Part of a small language model's weights: RMSNorm before each block.
MLP neurons of a small language model. Each row is named by its layer, matrix (gate and up: input weights; down: output weights) and neuron, and shows model dimensions 48-303. Each number is 128 + 32 x the weight over its row's rms, rounded and kept within 0 to 255. Numbers have three digits each. A neuron's up and down rows have the sign that makes its largest values positive.
After each neuron's rows, "fires after" lists the tokens most often just before its 100 highest values on Wikipedia text that the model never trained on; "fires before" lists the tokens most often just after its 100 highest values on Wikipedia text that the model never trained on.

L7.gate1236:096140166108074179138097116129118096126132218194104154123113174117179153107099146112148213121132131167107115105146137124158129093081165156137179126104075141162118145116184112115161131138073137089182151092137155089101105179054122097158103134154146132156082160128143108178122179142154181174166102118138187093095175101128151165164152134111210144121164124133122110142128135130084187084116075110129122138137064172089140127139150125094169152118194106165085157127148160135087114145126100151119106092136149137108166149157088188105151127118109124119134137104129137145210112109125147087120099163143127140138075114110181093152122183127145163140114192133128154158123165077099132120101106120099112125136136098144140144118149141101140124111093153091103140101098164173116103091109117
L7.up1236:147104183148067096114176098074142163084075124108184148141167105118135133142158132176140137120129137074098156141116128091125111120122120136216123149181153152134102108127128117093133162142134141112113151120121151175161152116163136137123190080117100121108103119133119124105160193130144167074131138077132102140108093112183140158133095127098072116116110148169096126136140133126127126132078148092145074120145090129163125132124128080142123116151140134133127150126161139069129088122168127150094164137175094051146131113096123129130100116067138078164115106146142050073132125180078106115108123122148134105127163167040083169139208125116093108108170118135131122102113157096114099162136109101079140083122112157122054117110102178123119170141116122156144107118145148091128151085127098
L7.down1236:133107185157085074098142126079125109073119131087128172121121141122106173085199097092105095188158159111121082150173164151185123128164098092143157142153083148089073143188159105077110139073123100140141149145152086131151121126185167190137131135123128145103145071115163111127140115153175095151117141141107102094119137136179137124120141109086106114181127142167147114152186126126133144114110119102123131113116130081111061119150115103188135117142077177105152124124123150159116121131068131132124140129106137103106118135101122129154070101104140127106094154131146073073123151069093154132126112124164119123147163129135138110144153109126115098105132130110255135096118154107086114145104120116101148128117115152115156089091108123147112110139120169118113136114135067135124093134127080
fires after: "|", ") ", "|---|---|"
fires before: "| ", "|---|---|"

L7.gate1238:141131081158115109188189080136055161151092077152180126129121082116090195151099108109108074177083137183163167118114167125110129188123106106145126109115100091146173109197113077090121124086188106103113125139095101082136113113155098155157180123079094140166172107120180163115170132128109075141093101170087092119145142171157128134103193149200103088118170159101097169159119139131181158093105120180164134136167116139092153130185174097161135127162166077116149167159136219105146140097108126104114101156067073147099137148144111076137100145101144108082089128128104088129148139110096171211110102127144088130124142162148187091172157120141082146093151124136157136129056121132103131135090114123110107171147097139120137094143117158144115105169163167134092169151136093072143140173111146
L7.up1238:108127096088115103128186143175104092105151136088139152119181165058128128146140128119121091147127099095128136190125087119117095167133103154204138166164154144126125139155167143130130140102149133138142115159122146093126176104131160120102152123082135120127161101111157110154107177126117106173147116193105119139132122136154108161160102135126142178127183103163105139122129206136157115190119171156141136164104128183150090161102132059107074165147152092113152134167150149085154103144134174160108108088119165135118126096133118139106095113126130069087084127097180147193122155107115090116118144171179117078131119127134154121128144128107122128069155074172157139094099144161125082209136122135193150165089101165079117108117111182126125096131116148126139123193142156046182136113122111
L7.down1238:136154171132113158123169091120084095172091160107204152104201110120151126135059145174100147155112095120146109161128091046096147064154168162162126094132117171053112114083158122133136078122093052117166137181054105144122182130116088147153080168135127098093106085066156127128133073099127114131172144183153137151151158169126117095141136084093161122137154143150124197105123198135138133130106141032154150131094168099080083126107074104099162095093132158144122155133066116097123153156101127181120071112145048199143081157095114089143157141118060149078118092123142152179160178168193145129080130130161121124156105129108110087126095110130156099151054156141112151131090153144153147163171105148177154150111095131146080164099113147141131137120097124056083141105095206155142116083112152
fires after: "|", "|---|---|---|---|", "|---|---|"
fires before: "| ", "the "

L3.gate1169:143129180089166132142133102059131141126082091088121081209180099158130139136086116172162114141101124052125120126144170119120104133129150145082087097164111151120145119131145101127138148119124155140111112137108191145139076090176132105110138126090106137102129115138128110078134043163113156151192129100189154109130105171136149122120160123082094114097139110151195073093107152176112109135171072150132107122141202124152145138093141080170187108107106174132141133125120119080136096098133091099066156133172112130139169105086128112137209151155152133074091169106096114150165082139181143113142077123166055049222140156127125117183101132119131084143132128133152127084130134127130098119124199218119112120128104155135162192089107084142093073192088225146196204159092142151179092127122081
L3.up1169:132160179155178081148170118132079138188120161155200053179103157159116082111159119165118178111144173208164093118178110086120109098162145067109181129079121129165151142097162130117174111143132123132071122099093115134204135137123158131143093129091094197143105107135102148159157137132081109142156170109099056189120146129096080138096151099111106097153159119169120103137141138080109125133070143126134103141166191175064191181197117106179111087096150145127156100116110087168097144055100135083122110169106091163226112116143125098131123156173133169136048114128121150100116180107149156141144112101093158075149170115115119143093135145128118083136125111117114127137145118143084119065104205128116120158088137103129139123098110103147081100153146126077124112149140121131142124105113143
L3.down1169:134180132159118145094135164132111138144156157142178089134149128143101162026126095115109140120108103185133103123096151115101113142076131102156189174148148156093115176087133161131143150124146142152109125108143115105149154183109159177181133179137120157148101155115093144123114175157109110116119156134161037197188096104118179140117118163166097115114163152220127140210158126113164104154081148092129190115133150129043179106153116109170143099143168109146164145134207155193101109075057102124175103154093121110211178155162131109128123082124121112166076098113136176094098158109098159169084147055079122120104126140099138125120165145129143106114131099159187099134051170153117141113071122084113169077110117062116112102155136084123138088044171074098116091131106132124162154106118135
fires after: "| ", "-", "–", "- ", "202"
fires before: "| ", "|"

L5.gate1055:086085156112096114150158137142136109130120086091134118150102154178111096144110159083119125143097088085138182153119145143070141139144102178063117146102182125127104122087134111112118124106082075104128188215128102162097165137081079128160149096197140155151117136128192091068149124118163123137081114150159180118121222136148158144161141114059094183097191090127117125093146073122113157124157109150104127134091118105069147101071132171102172137130127108112179095119113184144131119123133200136154107147142094089088139116127156144075099150106145113118122136082144124130181176106148112151093123097163143125163145108099157162160166162126070174124154099118138144135076198195187110166116181147104102151155149158141198102127099138131125191161183138151166230143155147152124101085147133
L5.up1055:104120081116146130150083100136069162183078126047165136139135101193142094113132162150098174080131096131072109106173097160119109148167167143116178016161133115147120146113168081164082167107143115108122122127157188141077098081135121184205101161135128122145175121150090156147135197101108112153123122148198143085129169137136093053186130113204163152084096078172168137061098103113086089140190095126098143136124141127184208159077182098129126098111108156108188098116065075096111093094156150129145107173125115146142132132096147075075163130064119099121153109118142112138153144159166102141118105081126091168088104064111134105142120125145134118180072132161123109067120121113135137114136161140103130152175107123093122124123183098134094079185107118121138068136165138148136117121090149
L5.down1055:111098138147173163054103116141134163109090125091146102184175143153134167171143177141133126180150147144122105095107115078180147099157148151191115108221131126079121127157096088115082090153095089045098139096116127117125131125145147147131097119157092099100102145083190170126177128137129157107118161082134165130130139070157167111136146108156168087139134061107114195132186140159131155083166119174110146145189146147151139091131171117134130104092122116157149128161085142109129130107078104107167113118142153090159203099103115125153130152165074146165123130112145133112127062057150138157163136074074193147185097087169155148101116111111098140135106134146081154126148128136187173114128101141175139130077150116107113099102093095076137124088154098161151132140120125176101149094135134
fires after: "| ", "St"
fires before: "| "

L7.gate783:139147154102144153089150109088150150163059082160131111121118181071136179112154100134179119238113094129104158182087124168093165141135115221136163192120153147122117054148153110151171128140099137114162165169125134090146088119153154115085116105123136135105124131127153128176125092067133125157152165129136096120137158163105117120166184120183118099119177126111203103157130145187082076143149148168151151199116168117121111144181105152135181110130148144157115119123147161091150164124070152163107113184124183155071130144120095125139127093148146116152134068129122147130159120126146123159083092154104096105114136086144110082158129093151083061151124163123158154129087176089106157126150152146124122115114145102085069086089140164145155142121140126089116134132093161188122075109087162
L7.up783:121139180121126139103126134118114103135100103141101145094167077127135119100130177111114046169119096144112137145170105132134111150137124140195168171098123149182059120117092205127154169176137083130129160167059115134172139072139166130098084134144133131114097154148180135132142047127126103100133159019098092129095140175181071151126158149117073140181187194116153116194145144182177106114107155172111130157120163123175127106142138088189125111125100085146175152151189169062086126148132178168153088154127162040109158139140111128187131095127186094148122122101148154112121084106129161162169150187157143157097145127140120126155157105154097163094121128068154120135123155103094114159141145160165150165095148152078074093107074181163148135075078098150138054127161196154086127110092124
L7.down783:158145166208103135173111132052122198097118149143125106122162089139059109077141112070121079074104161088145117128195148144181132111123128111148196128163157142139106140132123152122051129163134092140144139143149124124108152166094161150093130101157081129119109126124117096093141084174139073095162137102090161102179141156109164206104130161104104154157098154137119163216119160190108160156069100121174089178126065142094101126157152107110127119089147111057104104083094115130129103137145169178151148086133139101099131089128122120173118096120146103086193081145077127083138148115104092172168147145146153170175088126147152110182151157136098154090121105097075095149052167089162153158132099150068097148100182146115137092126099176120170092074142143154087078142148139121108138109100153
fires after: "|", "|---|---|---|---|", "|---|---|", "|---|---|---|---|---|---|", "|---|---|---|", "|---|---|---|---|---|"
fires before: "| ", "|---|---|---|---|", "|---|---|", "|---|---|---|---|---|"

L7.gate1062:120103124141149170117125100126155137110077089151085106087133135135124165127183127147112113151157116165090191112139116134167184148137129152129123144141163124179164126182151128132090085167157139100140113100091118110154085108040118164133101101118173149098091120172142108162122191161173122103171137097167105097146089174170100119107165171135142129139152123078115115197108132198179110112212167177110092141156167169170145060122085116152095132152133165121125115128109114112100162056123082142102140101108154154110102152085115092182107140088154120116173101116131107154072035112145107104124097115174114177116135123116174137143114088139133061087096141093119161146103137167130173106094178141122090074195129146144171059147057120085113153146128159115112142083119138099128135133173124
L7.up1062:189135122139197139135100063097137100160078186104144079132149114045141148147138108144173156106135153115127134099114093113123124092128118101173111124142060208110080105123190148183134125118110120122106142141160163145168078185151135141123103110108111082193126100163141138123181121128120156178146125098053127183162084109122100120115117155126132097105135122099087110144092146179135120109108093136090106082130152186179129104159074124116128162166181152154143144148108071150174126109090153112091133093145115154188118129123145126136101095107137181159175106124124109101075093127160185134156112192167174177076153090056134122105147132152097116146060085118101183155128053112096140151139153113138159128100084097081116145123130170159109087160133139115147108161145164124123107064122108
L7.down1062:148180166111102136135109114142139120130125078096118104133118132133121127085110126150130146211157135088106126188142141106115157122111157119188064119113125181152104067145156148150135136130143117090179111125124147162116109160117122123120095125128138120135060110140207163117146097137119093145124115120101072131215142142145134111111142157128087091120125110111112114138176128166179123131075167098165156126207135134140150092163129103166105152187103137101119161151108127107127167088139113074103136154104179119140185159106081081133099157112158139150138126133111094132088165133136113144132126171134094144134092109113148142175158066154114150114139143071000139180066125144144127132165117093071108118139161124097144117065143129102144116086137190202148162141156098100104088088133051
fires after: "|", ")", ".", "\")"
fires before: "| ", "- "

L5.gate138:135140164163118106171089123102159104127137175094093075120159124107101153164126134109139201094066161083178129192120124089191091163076146218116179135145037089102168167077106106158106095162096115125151060104117076093166136119062088137143115145119099132087105091089196112147127158158136110094095152106124110064069146130116171119118167142120119108158201160140143100094166166152109126113044141090089118134116077102108144183144135155089129080197110148124147139121118110167154066139159127064133145160181130150164133196119073132058173111186167135135125162137149051154088111127159115115123156100185075143107097198082189130149088149131080133088143120114114114174110157133141118127136150124134143139097064133156088136116138173124166129124159186054168121148118171096119208137123148
L5.up138:131190094130182185127145117130145188137113132164111116144135146109109134137090091162148123126134146171149134107179137123124149204089112136104183111114102116123104092052145117145143082091135146106128209121167111044155195173117126113154148107099166141153109146111173119115141094124107186177164115140114178142181109126113101174165052108159161113138116102142133068089149092133150168127140122118173108148116076174158092135091129171142151131091100149114097120155155139115160183095107113091164049132126124143109118127129183082161112145106114177134141139131135152097137145141124106094160072085155111126145069142164144115108155094103149173106094120120131119071168042128144150135096027126087152135168147166120148066132142080166189122148114117071153162152089128144114095171171109
L5.down138:137198150120089182119122120116088096090104132091074127149148107140158120206126170101127160170145176141063122164110154099159125107114121132095130094110084112130132121143224116148109161145176105138097097104077119174144153127144178127081145135163124130106130146111177123123140123123114107163131149188100092125151140074128115108121132215136147132172156142094214184122165166084149147084101160163105127129116089194118100031077138152118102181134130156153166104136167162128145118135159117136139127152110132161199215122106105167160099106145164074106137116126132143123135141138077121135156142137149102160177061103159148143114100188079102121096089135157207174122069129099146108119065116123119128140144130121104085108136093171138155112098158129109103114152086097142120177207127087
fires after: "–", "to ", "-", "– ", "and "
fires before: "0", "1", "7", "2", "5", "4"

L7.gate947:142147090121156134085149117108134145113106073169155134099163090021158151146147057201147164148117121121136176151115070164159183136144179109157038170124127112153123135133134123135141119140131141082158130140095135122104094104116076088134080141110172131128075132115121152137176069136142131120137168107061150175091104193098118130182134146157166197147172157170088120111129152126122113090134134162136145166104131186130110161118165124114172141165147101157084128106196068104137103131126206163106108141088171189057139133097091196137162099091114169142164130136132157159172106115112130098150070197108085140177108149189090087091108114152169096090100098123125102132139089080085112137122140112083142122123105117106128097176116103130165148109136102194155221165100119106143088162098175
L7.up947:154099106086148186100165132133150160120100100113149097073175156083123176209106146141142144139114082150164161175202129148150181173171153129119097100090128047140134161159095109077146148140149137128081135125121201176169127128121185131173166165145178124173085137091091069155165111125155105142142151156090152123115101218100132109097191134148119119153137167104088107127147068150110168093153163152110151153146139167171130094125185197153133139122092113123162168136142166082214109140090126108162151092137125070142094113104088138187096117124132152122149146149113109140098145118086123098125113117139147175107148125200057142121170128155082096121127156139131145073112171107110152086052173118118145133192127097127112138141131176145099106112123152187102117142139175048091118065162113
L7.down947:128093149110146125111139165112124160141129127114106134131100085205136159098140082110110115095081095168170179144153102172128161128122202132095148132136123101149129140158097197107158115108120131153216161187119103116068130122119171130134146147158147163125096108080116097090216148148131104130094143094120202075184110169124127130089171110188109156181174170104090153109115133157093118135120160117085199224148111128119141128117130136145140193098128133107133136130111105145134092113113140126112175077146159206113122085147081132128142136072111118130108097081103166106119146085106164119156110115206206148125105165144054147114107111109139082164111124100000089085150146190137139100142132183112116197139111152160152109166102116113120112195102122159087176177165104112136085124130176
fires after: ".", "==", ")", "|", "==="
fires before: "==", "- ", "| ", "===", "The ", "=== "

L7.gate544:104156143072227124091123083130105097156077092208167134128175157102188105146150149180145113149126085153084123124116099147103144124133123109177087085151119176086070166116153111164101116161130131104119121081095101129134093203116097172103089085112102138079149155117159165149158070135072160191158150119128120089090069167137092106137148140099120166168123165046136149117118123162099129166109143193097155213106188152134134097136090076140135126083084098112121103146150185102142166098077120085109053142133129151098119158099108171099119129100136134146115150109110143157195118106121136101141095130138125153159109142111130116151142137128126106144061212132133124145124176078049139136114148137112145103074097156102136164099096152159195086100123176120100102149102073164127085104111117
L7.up544:112088148084126154152146142087109074221079110103144156092135110141148159136166175138120161177153048124207109135130100095160127129127134149141138134096131159139140112128127132190108154156130154106125122134057123133116113156084114136127125121110069111096109161083090129099175115099094108113159145104125101159064127162117175101102109096200032215123105125083121110115126118143122133123104192126140145128104087191119112102193154125080162115096118116128091170170085118121156137119068138139077112127150099128119067152101107147155167150154107147144153169123103092133125079102148181137158090131118105121102175115223133104102057135147130115117133106116110103172167144102121153106128137107092130112146132082068080108168162134154133162126165155074129115089117178124089132100147119
L7.down544:164160137144133167115104113104126135150084122135125133128119114135155091153171156111109110122162128133167137136114105130116211135171107133060086151163100088161138117070117159131153135132163154154120168139181146141120154081145115118091132154128155108101162160109131160156104144146198123142091096117139135132143124113086107093117114123124147090108138117147125121131071125140161126091193122115091153177102080134072159149148109080132165124144105090089132110121140092122120132151130124133139113123147115092090137133084156115154132129078128098156161137119137105117106134094106168121139115147174101152098113134134124155094123118172105143128074093094000092122146103141188104124125150125077130164126152098096165114089065050122129161125134084109132143141155089095125097151080128
fires after: "|", ".", ")"
fires before: "| ", "- ", "\n"

L7.gate725:095126116078107174100166131103127134145087102154085156111137079131125160128148127169174114155085159091077147104121160110079129172130076108164090093141103096128109091189124111078112116099113115130138123156106114159174041096105105128111179071129115150162120129165157166172113130090120107159185064080126082136116113140099176086101160149152113093113162126140152122074154090154161096059097114160189151112153135124127091140189193078122109133137160165161119142174141167156157119080071131175123097118117102155123131155112123139133138134168115141090074105066047127106150145184131125141099095132166131091106156148182122140174085131115118124106136091202212172164129152123139113134167189198144101149145067165137177120139098148088139099144149142131102121070109082136097116107142163
L7.up725:114101042151153152124142102087112202088131104103024184143089072198119137141144109160157069112114094119144127094095157121143088101121130130059111125156075137143178129131100147143120174150172095125126109090073150139119128155142170112146140154126198204205133137118084121084125097148140120130153174124082128170134181087136130137085173090122141047170094111146153128097117133101174152100156118164149132137104150028138146141149139091112122148115152118138097185127131137115124085111125074146127144144162072112128075123119140122086155222119064155133134092146126100113176104150170127136099115155098169129106142114157094116109097141102134138167129061138103093133129134130085135164157122131126139159103133148143179155088152113168067109158116166182143152164147072076116123142104120
L7.down725:144066098099149080136101128156098183115153132056151177196116103133150160142112173141067140076120129098144152126163132103184134136155142151051149081124105142060154124103127116206110084147091120106127088074069176112112122193076166116114110105087195161121138137091119165129092057130098140106142126131149189155139101170111073123103158135118140068137087112131138087098074162169128144088165133124087155091024122067128161166074170114098149102089133156129071153148149091080147143131125141090092142134146141144104089109124129119107153134123067142163169180129072118134126132109132136102130169145131178191153171148083110132120088115181089142123159108155074079158133124124096128175112107087167137103123146142136150130138114154126122176176057153192125140117157139069096106131178116
fires after: "| ", "rig", "–", "/", "187", "Bol"
fires before: "| ", "ovich ", "|", ") ", "ev"

L5.gate474:104112130081145129097172194135178097145172090141144131130186132147067079163109135135107168168116099126120178141164125110096187205202141106124152095100164092170118156101157140097166164090102123111175101151146215152131106095085103134181148145098122107154160130125110084183130095181211199120114130140145098130115129121118110108138120132056073202113055105154107082142098128144101106090137150135120087148143113153126077096098146118138070076130126096147156147163113091090160154074192122139147141111091099171131130138102071162129133108055140042141145167102140134116133121087140088149134111122174134096104083125143152124167044106114075123175096107112159112160167172124089127156083121134110127112160156114188146182141112183120123171139143149111085138085133187159095104107123163
L5.up474:135084068117194105145102168092150128128121065149159107117147139145132116148119118201116153158121134111185154125158114081098149115126100092146154116132149162177158090063170164129177118091123111137099153131098075128166187124140056186179058156147147081024074112123105102078093095074098175163148112193133100177089136155099129126072104106154119077219099133119112163100153149144077114081122179163130111148105147113114104162092140099113157087143068210147097148151133070111151111134109139097166155162118102157140133191120122220119129136163124124136113099175109119168115115158132121126100109157160202143082176107153131165103189089120076138116078121090108061131152130109141136132105177156143106136151125136124132068141088160184131098087095117120147166119145087110133180113180127
L5.down474:098121169093160134141098119140110119156155147105090122076142123155087134115136100141115143135098106160134170154154151120145128113114114138142129116115106134116143131200149170112148100127133124145143165136093116142110109154176112145114055077106099145104117111078104108153144115136154126196103092127116155099139129142099132145186143179122113169111147141114089142119122105122104049050167129116146124175142152103118108138142117116105164096215128115131152169130117081131145102177120091123156142156152127125083139166132104130092139084095122107118090122091172108099124123122151129137127186137113087091097134144173134095133080103169062092104083099107000116110200101114092130145136147108085141152099114139102152148090153119171108124140101138140093130087158121120124181115159178
fires after: "|", ".", ").", ")", ";"
fires before: "| ", "- ", "= ", "=="

L3.gate130:117099178114106171152180138088123099118141089108090190147163137115116104161098091133156109114153136050155162122139143115137117162099134145067117180089091101112157145144165163073138132122134149130098151109162156108129134134077121150077137124083133125059175122134154107113099141094126103139145136176135032154146126171181145174115125182100121137160150100064134071115108132129103074083125131152111111132122151088115085139072060126138182110136145171170091121104173116081118104122151157159124096155136124153102075117150105151108141156117210174147183150082121145139138183109165050074155078200130119145160111170045152193135074120077124109119105178117115167114098087128129164100153126140092147090113143161146107055157065097142125088171097088167147108112125149151088153138103126
L3.up130:072079109149088129147165180130104113115075108131089089174125166145132064162188095101114129160101074110166103060139148103138161178146111118130168086101111106100135196183149070131113133129182139111154136112149129111113099124139095144132096155108156184107068131128107186117116071137160136089177115116085090113157120108107122158129141112214110102109063099136176104144141118157170137147094122156156160132121114126115168103185139140102096111143134129121112182079143113145190072089158071117119113138121155141100089158119146096159083181160110086145151122125126162101169131088128127128138091126170107036094087107124084169128122112128145160144156149165145168071084098131160159116137176081106142148107218176103171135128077148094175162160185100141156134152087122079075159122095103
L3.down130:128126149081159149136098122086175116132126098160133107139151143119127149138137132203122117155100168102081100184114136128150131100121080160129071115179134109145152130127135148133091152178143156137086131158184169193199099078139168142080164106166114143123123150127159115139119121130149158088135127086171084106129180108133150140120162094129098092159168163091165114133162116122173046089107111046185153189121100098115108170117075055098096127161144098114127188107143171068088126127218097143150159154123089142074192129194134170075188162198143114202123180090129177166100146141140123186201117104080139122121113095123078150142103092173068119108135146103105115136117109108157140122188101144107185140095154154102140137103125164053129108175116114125141140155117179121122071151155182
fires after: "–", ".", "-"
fires before: "| ", "(", "|"

L3.gate962:150099131108071163122099139159168069125140128138094066096143100114148153123126163173175180131120116154199140153134132092078119073132093167106076169124114205163119159158151128152144073143131104103197148101150130108108104107115103115142133090125128161160145167117127095102134130185116129116078105133127149159181170172173149150172143159158088157114206095113150144150141105089148100167089130177133183150164138142101114186102068114162156169105094167179134152153183107138152182072108101107090138142137135171120075154113110114117123085172146106129149086193164124099119151166127101081122159096159141182156119117093138084139149112099155077207131171109134051128093200153089116115197134127145136108104120139163098094143138137163179124114164152102127111163063095108159092122138160
L3.up962:136067092115151196168186152154172139082131180093165117107108116172102163120124104135160057086085113125109143071133131173127092098151138131135145127118102124121140095174134124098163081127174097125118160140126116155101126073159156066113091063140130156200160089147123115164127139179133060196144174126115160092161133107118104094119119190196130174104056101115141124078110025124141184146134161148107171115134153148159065151132123082139079134105133127168130167139133145137154131060179172221145093096113170073149094136168133078076178157145185082112168098133100122063125114140140095153104118131141114127061195148156132154118150134098090126149183160159129099082161172119095102130148080141144115147114062109093124090131151114069148122130186128082139100103139109114138131133101100
L3.down962:158121117126155192132153118151201088106162135156176125110098185099168114143065155155111151177161114164142129131139121153120101118157104141143107176137132169130078132134129121183190095173174177093149092134078111109135163133139179117131113125141136156132129137117109132089150108213122106109135067162087170110120173133169167154107138146124109138168156101125123136095116127108156161122072117079123132183132150128107104152110108085109110085114076122141110087118204179172150168099110117078125132114136157116114107148128148181117088140208190154136189159206154138109098123132151134126118156077103128170148141099080138152109122089099143152194150152124131085130095164168117106072138163124130132103081120176120138135120119135115175104112143132115154123125067097127158118105125175
fires after: "|", ")"
fires before: "==", "===", "== ", "=== ", "- ", "| "

L3.gate86:127130158128159122149170223112186113112166071130201153090176098149119124128123137232154145145117146184132119118121138125064156086141119133100115127061135145113157102167071149080135076122117115071133062131153104117162166138111139179163080122117127152164092102135132130109129133194163125126168114101145126144181136158057125154169142107131102183163066123085150153047140084145106167109145073171103157142126132142134142130162112088206111158113113123098093159175132122179122125073194186138114102090077095115094131149131135178179146101169174053107130149186101165117095142075119099136115146100167162190078136178138116148130134105127118139149108127094140070112126073147075145120179107089138156109169169105108147089179124092089196103126163079084099123099116109145137081140193172
L3.up86:115109144125101151159159176180127077097123185109232165129131108133071193164075110114174099148159138108125179147143158130160055149105148120056186147101097133119122126168097084107135103158003121130116150136141132095116125066141140161117127099171101100149160133147159111149161107128127118114132092072118101093187127138184112108108126117178116159080123140078101180153087128153108122028044139184158149130119143159089088098127117055152100121104123169184106141220132045178144091128164129096133134148118119121220145168161135106149173149137117124101156055126090106111165094102126110082128103147201152180132176126171144172132117124113116117115085115091152012106149094151118115129183090126160129107080101146124115112044116099072103098155150105067145110116134114072084138109146131
L3.down86:157128148157200157138077127123117100149158115172138131122136149106183115137167120191111110170140102123174093075174120167142132059138150114157136130162100150165123174106107159111166091146158126075171120140147119140103114113130120148149097124200102066091137152141144131159084118146139068103150133155116137141120150180139129128147080133098138115192186103099105104112134104088116133177120167133159073201139134077155161159117161157100105158142121150119140082103137171076168174127103132092160118073176172119127099116173093167055088098107180166134217143193182130079128103101146141095105133130098049127096151126167146109121122105157191151152118131106121099158114095162113148121118116111137140119134148163133156111152181101149178126142113156172109147142116111189096133070101173
fires after: "|", "==", "The ", ")"
fires before: "==", "===", "- ", "== ", "=== "

L5.gate24:136107161122083137177183080099159128132077157110143124106136143165143118183113189117123126142051138138150132071155190143120142118154168145163161112130151156128102150150171167087202093063132150109107093114088119136115092074130114104152131135150131132201052113114202083116111186168160168155135080174130142117135109069108125150119160141132085100089139105135137142077039126138110151087148112136147175145150124085125150135120059176190187150126145116119096081128058145117128128115165163193121170130127115120147126140151107124131146084135228062106094115093154169171147230099098075150042104119097160146087149132153140155159120071131112125132155112108081094164155068160103125144151139123115104105125090148117157162137094137102124081186127106107155100175119108130134094098150111
L5.up24:107157052166109120108142135130086137059127105120164183109153142107113131146125120115170123110057027139104175137141095165124098148141132163155117166114088176085083143121130137163106145160121133156121151108158123170158108126189163118178131119077130159140146070142184138164152113201106080144149138108105131117089110098123101140178123095145150128138103143143158157128136089102157134161135111133140111171107093124094143106138172111100122163129161103127145147147081146128135191178149099110157114137138055098089130157107145169104087079100147078160075107187070121144137061124139100108157192151123156157094128131025163072168120075164211122088125096098119172103177140126141090122082119129138152186165106121070099156151152138160153171124119138116091192140118087058160152097101156
L5.down24:155089125165093105133108141171070120116114102112165155120184116166176136130108126086140074160091111075128098170050168190104090127132157119147083072107154141126116148131147134093058113097145139158135113096136110126105161063157090182151095142113115168190114072085174129158118133109166095117125092088099152061166077160115092110205119118112140166117134131164110197128126151149110163096115131065109127123108102147097108106103114133051194149161124133126205103115132114083114133192125140157120141049116138098093107097136110128084080179161084161125136130077064142154128127138123071093085127085155146116142155089093086189172156134119099078176127167111060177101161115129150060156084130100109099162129123106088112140104113124119143109156135175105098145044145118055160104127121138
fires after: "| ", "1 ", "2 ", "0 "
fires before: "| ", "4 "

L5.gate1211:116093135135114128062146057114137148162048135179128144156129111189120132095153158120172110188102107125063136155098191165076139105168121147089147100098079088150084106093109152124140126125140098115130193133119150110114133122123172104110060103105128096138143114081166106141167166140154125144121099184171104140133133053118118118124137174142112142098102110155166117165155123135164136135115159175138136165069087166139113109161132097132107135158126190107095112100079109108170122094077116157129087161012135154132161147140160118144116111076167140140093124064076133159161121115151114136153170138152182162140089136168171125138122138100057091122129126145168161068119105168146097159124152178078139154121099104091141125134086190119149104185163127125164146175077166099017092118150138
L5.up1211:116136139099133075041146115167124149111136116143178130131126122205095109140108130121123177154190143122167085180162122103119129112127153101107109058066160139107128119113114091101091105136145089108151187162116124138089145112114184121100114124133122119085152099146133069139117150059099119140118134186171109145095158124123118134193089237144076159067169064117155167127113133148148170138153151154141132116135089134123180099093165066104073131059103083119115146163101092095146148148098087158098074133172124140156152131154109168124081070093075172123106065121083135125138128109101141099190161125100169171131116185159145162078131134128140159116098117164139143108118152159076125109189131084169135141172141088049115146098136133104130127118138070094117139145106205156081152093124091
L5.down1211:125122125120111068117105157141146141124163066097193105133118137144125098075115119120172147140207119127146056187103110088078139096147109172120109085059159126118127116126131143136145146190155164181150127126135041141130095083132159092121127145127073114117140130159166164175108086125148110169164122152055118205128120151160111120170086113150099162106113090144160164178183117176144157122144163149086126099149138149111146146130121131087163157074101072143077106140142101134117172153115145163128148124125095108136112132159123168152074136160094136094168071113116090147159181154104148122174118103140120193210138149189141132085115117105176116118120153097183106137115175084068156124090101123160115128205159117129202066105120094058106176109136111110117088121144161127109107116119091
fires after: "| ", "Apps ", "Goals "
fires before: "| ", "Goals ", "Apps ", "|"